config.yaml
n_layer: 11
d_model: 384
n_head: 3
n_kv_head: 1
head_dim: 128
d_mlp: 2048
vocab_size: 6146
activation: "swiglu"
norm: "rmsnorm"
norm_place: "pre"
norm_eps: 1e-05
positions: "rope"
rope_base: 10000.0
rope_fraction: 1.0
qk_norm: false
attn_scale: 0.0884
bias: "none"
tie_embeddings: false
parallel_block: false
init: "normal"
init_std_qkv: 0.022
init_std_o: 0.0
init_std_up: 0.022
init_std_down: 0.0
optimizer: "muon_variant"
lr: 0.00806
lr_mult_qkv: 0.5
lr_mult_o: 1.5
lr_mult_down: 0.7
beta1: 0.95
lr_head: 0.00575
grad_clip: 1.0
warmup_steps: 200
schedule: "wsd"
decay_fraction: 0.781
decay_shape: "linear"
final_lr_fraction: 0.05
batch_tokens: 65536
seq_len: 512
doc_mask: true
train_tokens: 442200000
steps: 6748
dataset: "wikipedia_en"
MLP neurons of a small language model. Each row is named by its layer, matrix (gate and up: input weights) and neuron, and shows model dimensions 112-367. Each number is 500 + 40 x the weight over its row's rms, rounded and kept within 0 to 999. Numbers have three digits each. A neuron's up and down rows have the sign that makes its largest values positive.
After each neuron's rows, "fires on" lists the tokens most often at its 100 highest values on Wikipedia text that the model never trained on. A number after a token or word is its count.

L5.gate1754:545466449473507493562444508551498474450523532532511423467498475508538505474511515510517502460551532488503530498502505534472447547468508514584443459547473531495489558523451418522470450451518557515482434500474502499425552437613548444504526457513501520429540546522454509464550519451475503534511514526557509556498470489467493440455471544466459518545496648502442546475476480484497451555510512514571512528533481488521531436560442524556518480492492487553465488529501457538489577546474561522626463430539458529537557488516507492515484455418440456444517514496505541491474512486463516426466488500441565502494516504469449465437556472476526431495455619496512416457411539480580476531482476462467496498464511484535546499552582527388495461507482503499565514526446519444502480573493498
L5.up1754:510509493484414516540453445506518517503539447603494435473416596531501494526472407452476462487536521617464487464471557574534499490506557482473521473500472553469425477559492492507468505482495478530471495522531426552518487487507505522493541510459464556500482503515525505536510455462534535409458470473542520480492452563524475484495500467525544471480527522490439488447475447505435503562567470554458483525584543487501463470499523544535451520435511473492536511505473486599444459422479487478498479511497497492482523570534565510483498460470526510539571511478442498574464461525468449539546439466506452489395551543514464466453515497430507481512513473497510514529538509559515420497585539493486491464545409482516501492495558467484521500441505540511509567490486461526525545446488517
fires on: "en" 32, "al" 19, "ay" 7, "-" 5, "ic" 5

L6.gate796:475480570484486464598480497554463441493542530487520450465535509445484518496528545522521481528515527574505478513482458439426421455491486533541525560409474494497482481464428520486418425533493443486453483495475478514541473478506468508510479473536458478427496478518422508494566502539494553489555494587515445512555484493522491439461582495536592439533447475454546517503452454518461554565507484510553486496487473485496423447494409488510526530535463551530454480531495487472540492540547491523438422478434553466530571549546569443444480493516549434504478519580462452512486496540526547527506494526425539466489528492498518500477420539484504559540539518472480523565588517522524496536593478458547519497560508471464524423430483540505536546540497457579531452509497501427524503483511461
L6.up796:531465521542549485458467424558503553504486493514476528495518579493422493477463527469590528516510460597489472467426451472472479467461452489489460583450422474497507498537544416506478404518482439459496447447531532508500528495529497521509478419512497449473460446553534568578497489586498462471513538490495546506458573495525510515552480503561482507415491468467533530503513563487541521461612472512447539512478521510500483467472496485500463511515494509476548562496525553446568431502512512522536548544489490526505453500425530496621510496454529525476491431506484476519422500552520554603482520464544472543545484441502540468513506448537457537528489513500480528559514478422494498565478431538531519451500514462499522439569509532503472424539554580528522437485470566504518522450491540
fires on: "am" 17, "an" 12, "e" 7, "k" 7, " An" 6, "en" 5

L5.gate479:530493476490604524578496533537544495508438465511514481475488465531491473529401493455453471497509587479563529578496528512534465471497525390515465536515501590502553560483457501584499486499517452498448488464527530503537489536528478521555457526562493477465509451536535543547595532475521493592504464546462485534456492506434494554512466528492546480509519519479507496432499459524497537500395576481591511512506473502539535548435497453489497502501497518464513503462449482522473558403493453570496446475500529475416561523508560467477478522517476530469500541491545530477501557475439567458478573465477437472504447491501487467481486460511591447500571538469512459480516488515516479488492433466529483461463431435456488498513466534426561508473492595471495488529511520495550545503533557
L5.up479:490556537507487540472450489559548529504473466531461516485482526439476573538397471480541571549490499518547508488504443447450471485497479515574508548471509493481488497486423495528464500516504548492475490470430494440522462476575480574485543512451528546482544437471471530467525505540515477486476493460509465498518483461512427586519511518512525447513508551607457511496500604505517522489536479492514471462545512539474558551512498454473536548470500525483538510576466538457457481530561528544521501497510531522503563577433544536502517473507485489464536543508527485486506493484531509496521485529404511501384501551450492525505429501478496443438479565516514468529408518550500520514527510462594468521496482457541468537501465495528436460442474547565505449517432487480565621475547569
fires on: "le" 13, "en" 12, "ch" 12, "ay" 10, "per" 10

L5.gate959:492404531456474579514474510538464533458556502609486471454474448467490496550496492551460496512490537516496521468468547506514464516549508515440447487463599531533469502497505505441468546491496446529511501534508567537553561443517460468491520603460522486466528452466545540477452518481465471450528472595571497511476492498500540455505553461511482545427524465480440518537519544500527454474529558458551424478515438543529489500462511454533528509531567508552403496542487507441432479461572533513514458495467486529525509532463514497434500550472423453471490566498484497409477539535557549452515533568487476483465528532485552542520538528526514516488502490485534455495457505554487401518526496460456501559476499447584496570453512557461468473535522449588525455494450528542477496474499497
L5.up959:455446509488454568525432532553471488540600444550463465430492404416457565531480504478505508494470461555536512533477550489474498529562449429427506497509497540506515533514505533479546501513461523544502488466525533551539521436463558515397501602483508467503534480537461503423491541509419487455450505595568414509492490520516507473501546453535589518553472422523517439520490509522552455453492606461516486505438475511499469497532441512487514533514535480558449523472509514443434451492500524448424532507468395539541458566550481505477438501460487484471491591482515503453524499510518489535491545422477486478465519502588477460529507620542498514481447535495490463481510516511501494374541554462521502531486496497530474509484535586481490515446495534497509518537475498518429543517444477
fires on: " and " 19, " to " 18, " Rock" 5, "ong" 5, ", to" 4

L6.gate679:536521490494545493556460517520529553473486526468508445491533482514481452482495455556523446552536530488536508489422518462489502518488493516543569583518533500478518485453461564414511471556512491449489480529567469494515419580506465401440479555506474466516508541406523446578496473395499494577473461527498481538458498532490410544506489524516483581474459561486503514458439530546457571485497466494520485491501506533507463457461493572515427468538491498592511498473594521501447515550508530549501489589536549456555518494533495541471491488481543480482499531522517537527473504546552539530467507471526494530589550535515471472413468548505470489480517532441456505510469513520519520521541487485519589527556536442491506486570490485438544508520487580566492438544438515555513527500500442
L6.up679:480470541522526524472565486535465400563439560433512495540568564524495483531463512494500445493485493584536507499493434522504519489537557544509566516524504553524537485462491483496514506500508519482485487460441539526568483446404558475461506524500473523537527524537500507499446482520473495489417479517439458493511473551484507489492490547541569507441523579474465440444476515492528499458527395551468517428483562550537501474443493443490482419566515478481512537436437511487519384601516447436490489491549463592503543502482515520485504520479487564467556505536419577506432443477510479467412452504523532474533543507567504540478568474467501525490510419479589495486549515470505513554422542554446511507516536479546564486548511515434532495571544512497528413504509530506499523492529442
fires on: "m" 14, " did not" 11, "an" 8, "ot" 7, "am" 6, "n't" 5

L6.gate1953:492532494461532484501552457510499472494484461541491467508501508468493485547404486527492516480473479575453484499445501487449441503453495430476493503471533469527529464509485523515459479505490570474548551543504570466462516434499558510463539481440470486538525470515496468551492488448572550544482567551478475559564544446398509531530469517492495509540465468491544449541495453534584568488473485445523484463496504473532570493537500483532518524562553526553471461574524534542493458490554559524495620511511435563520483517501571456510467511492470497484457578519524515426449532532490532510456578495442474499500529508461460445587503458493463497509468509511498517464484503540556497445453500460460509462533462501496529476524540532499527432522501474444461442443511543552476551511446434
L6.up1953:543538507479514464508496512445519532553490528482535411540483383424428524491517525507500490529472523561434481525518521448510486434578486559462545542482509444500447390501468544547429462520405558437436568476514526483421455550480418512499496462490499430507529472511517452481550573527476442568506450390450526501514450571544531495406525571518490530476479524483476503512501445538609512479484541526507517526576506611486534470469453456516495513520499452489388468509475558559461485461493522513514504473489469601478461486481460471524506500524501531506485498501474480475519523501480446500576553491557502600493451469497544411556410508490482431485544513445526548522510486459534513507503521492495432449562533503541488482510475495513485486541479519540480508530498479538543487531465473
fires on: " most" 14, "w" 9, " an" 8, " \"" 8, " the" 7, " more" 6

L6.gate1057:516494526407476499476500472428565483531488486567558457446461512547481509489500495628468470506596503541448531532509525483534474436549479550462505517512549478549538533524452494558487467444509497534539569531514505535510473533487605531498511525529494521444591473564373483543503474477494533551464497511518467514486549480514472468531502474510515480535505560489544483544563498561467497493486481484479515505525517544499411439431521468468521480493562441519502606435519526545498522512515559440459459568538544588514552511551548486511520482427518504429510506517439427470535474555492568432505520489454511453442463496513549507542447488544529549480475547508498458492516480483503500427532511473401420508511532499567507520467496520487514509491452551518508478570461514447496412432434550
L6.up1057:540526491532471554519470391442485504522563515446551593520547485467449478440455449476476474514466490528386537458529596545456459499528437466476438498515483497473546468508585468458503450493516479479539473574477557474584439559516490493542533478468539493486557467574473461410484497565434486533466486463519517463492436498519527444533542476435545499520477464413409449523524457575554496517443500522531532512488465564517502476488532521512530536475552517505479491460516525479483429427495562532494471466466521506555528554489540506443529480421424505527531484507530482427490503452531487488457502536457531528482491535511469514499454478533513442538497505448550496511484534474470436428479519567452560534512448470564545550497463496559468466511479418484545512455509511423425456449538490
fires on: "–" 27, ", " 23, " and " 11, " to " 9, "', " 9, "-" 6

L5.gate1956:512444580533474538494485514498474456503488495552407447464482557534442484516535524498492462464445499459525521607469483508530521533473525591483493523536466482529494522418500462511466549473477529549460523491506473459518472533417464495469491499474447487569530501518503509423515548531563420573507458455467474482505501508431492596566529531411481482543449533444450502471466505552538560559489477517510459513478469480507506515495532556517539481519492447493477493515486537591599505467496483419489468444495521541435482479427541573540438464507478468552528508522482499505471477408496451502520503509501496483505533498549430565540548465532511546471510549500443455542459543540527492480619409497479485448449458522480508602483525539492537505496512504474515487412519599486453574561482532
L5.up1956:509457416511410521470424580476456449473476511482476478480528517496519520540476540569495521524508544483537511552511514545502409449559543546531436557488491525544520519539478463424441529508520576439446480540429502588556496496494458475424448519488437532509480458496510466495486466548473423520490511427443532536517551507533453522469454488536499567491504488476501423475490496496434505480463485516539473492548486549488521533560490464501539520523535527503473527521535536517452616486514480489529565409529485450424554514523545529486509525501541594474487462504577527530601428456501484506513527516543527478521519513490380508509527533484402500437547449495463517481513549511471515468478517508475488512461513459485461537459518549570564441557451555502523496490514487546558519458540517
fires on: "th" 24, "rd" 13, "nd" 11, "h" 11, "st" 10, "ast" 6

L6.gate824:575525516466470503552499537439515480533422446501539424465470508587531501505422458629526493497520495477358516434457541492501503470519464552525549453505510455529480524512575456607500556482476549529505517491424501460545432526433481532487532477516472550514500461524511501525571489566482470536491507524532458506494505536498488548536504423499538496611532472526508504564489478536493565476473507569475460471503523517567444548455516482540554495539460510527503530497448470472425555483453556443508503550509475464512502434465513481457575495434566442472554483440537508455559532507463475537532456469479497474521565511451452490471518477512463528501516479505605539501567521496543497457486529433507505465528479447515444520492474436482463541495469475478450491422521465428474476539527557
L6.up824:608498450459471477461501546508554536524462510500468475518520495513441560556524420495539509438549559538474508439499471525459528506404509503473482447586399450454554532536496571537499612528536466545567518504555579498451569536505507521404478471559504459511550569489493505491494460451450541498519501555526490523451393494471498549511481470510494547551433482601513506524461480515531472503514490474474441490461519486510482500524478487395505495497432508506519499466538486425488502526555462503516481560461527561558537501496485514509528498496454530488525526514435448451510503554569570490512552416488532472503514445505445572451522517472492529560426461600536524484495514450496510442491525447500512550487507451474543450500447521545424492486467492489467476575492504595552480583549516
fires on: " by" 18, "-" 11, "ort" 7, " " 6, "–" 5, "s" 5

L6.gate1719:494527531514490497533513489414433499507549494422528426427528516518491524538527506525517482487567473478508555467507477512486456458541565489465525526438572524510456606527497437561538445526460478522439472460506575499439491531461512533575555459550531497502544559515536434476483491424473505457553545516492498470456498407515530481481487564478495499513489493469547555463451485474511498530438479482457506544460518557499543546515510448482549485461561469534560520499479558487549573496480520575495499509506572474501560464494454560507542488496477453490528503550461464445541472568553569563453463503543473492480483489524476458541530556561520455536541512531525557554479496455440440485567482555462523471474479487511523441373458495463576540481496555522496552468563523532482493506417534
L6.up1719:462504470483474489555564504465458534499537438453504490559435520507490521495584466518519585555521552474495443520425495481493534381503511472531523530496501490461502390465511525445553374483484450565427604459535570493446564512512501465472503480545502520581528523583481430432500519465459506513488531449489514468524523482493478497550456497485513469482510496433483440525498502546552516418505472444456469562511516476503533450446457535495476535496568479449548524439466526530434493550447517472535475500514457548478495539536467489429511513528525552418545504480496398502517485523525469533513425494493472586472498586538571518505553459598524449540453497476556505527522543508529482548468460471583530496483509504584537489533472466481540506529442445522554502492486526510494478575492533
fires on: " (" 16, " | " 11, "′" 10, "–" 7, "-" 5, "aph" 5

L5.gate1436:464517486499471470508516452566515471523456486512533499464448468457423456497517485540455510500513528550546510531542541469450471496479478525462448472516533527555541557502477557537469517469528545557433543490542443512473508467459477533493488586487546591513592456445489508577540487451487455527490520567456490512516549510485526503517532496468473457486458524539449491541504450466485480542452513459585463488516471436531475481507424499563439482402483441466465553510535467500541513434536538491570517535505504491512447477492488527426511557552537495478539456529548489455514501524480545488569468522436525492480554450493493536545579515538587453567476464490572567453495502492472469467474528559458561448486500513537564497500489493494501524521571538444489512514512593563508456489464507
L5.up1436:526511472520528544439487477538577529580444504490487555450466474455477511445476534505495500459517458548434465518587519537486509446514473539402511529524550584556459526544522528527458524458420480528429457442497482523494433418539487544471515547515476457493523417468479447616594561465500413494514453521458502471533503517499562531540607498481510515460508463558461510535531415529460513498478521540511526462563473483550492518448450447523423503452510457509469500545545464520514537459471471518552514519547494537534529511501521566438459499515489482488580428493475475466511492550544533480508514539391543508423502510520514492593502489521570444513518477556460501477494450538454496481507432537468507462520480492559484527523495541461487503464499529495535607520483553568481441476508488
fires on: " more" 25, " most" 13, "ly" 11, "ively" 9, "ost" 7, " very" 6

L5.gate149:475538457439530497499479456537518449537453443534497554439466441472450499494439441546463517466522491533528452474528484529527459534498537517535458512522525530438491545546514510519554548516523506481509418461374486526498445514528463489461527455487480448452528424523449492504469438501476498487547490482484573522527547480546565456550461530458528534494561503481512481505505513483503445543493467534481551568482513581502544494502452490429514450476550461499529547508518469548535488510533520451477485536560543500451492480450441522489424496513539549495538438535442436518531494536479552541494464509496409486459503512503524500498503404508506477505501491563548550548554528468459385541519536478491429585497527513420504525490551486523613519461556529537565514474500550531484520501513561
L5.up149:496487436477500540521436491550477521508561456600554484444442547507560559501498531505477520473557440512602439515542491489474493599505548553464455486507511546487485543468457439521481555516486504471501514536489499437506508490552419505589475515574536520497434473504477595457541526523482458532500488545507513528437542473475507470465456476574562490486516515467536460552454562510494447493554451498511532450470470504527387530529450503481474513467533427508521513529470465463565494536551519493502470538513532505512545465427478519461551482502491451477487358508548504489520525530470504460561532590423485520503452561522527448509542581459507468539496543493552491403567490484470522502472531446523534410498507499416459468513556538508537523484436494534524502490517451569500518532480519
fires on: "V" 39, "v" 10, " (V" 7, ", V" 5, "ice" 4, ": V" 4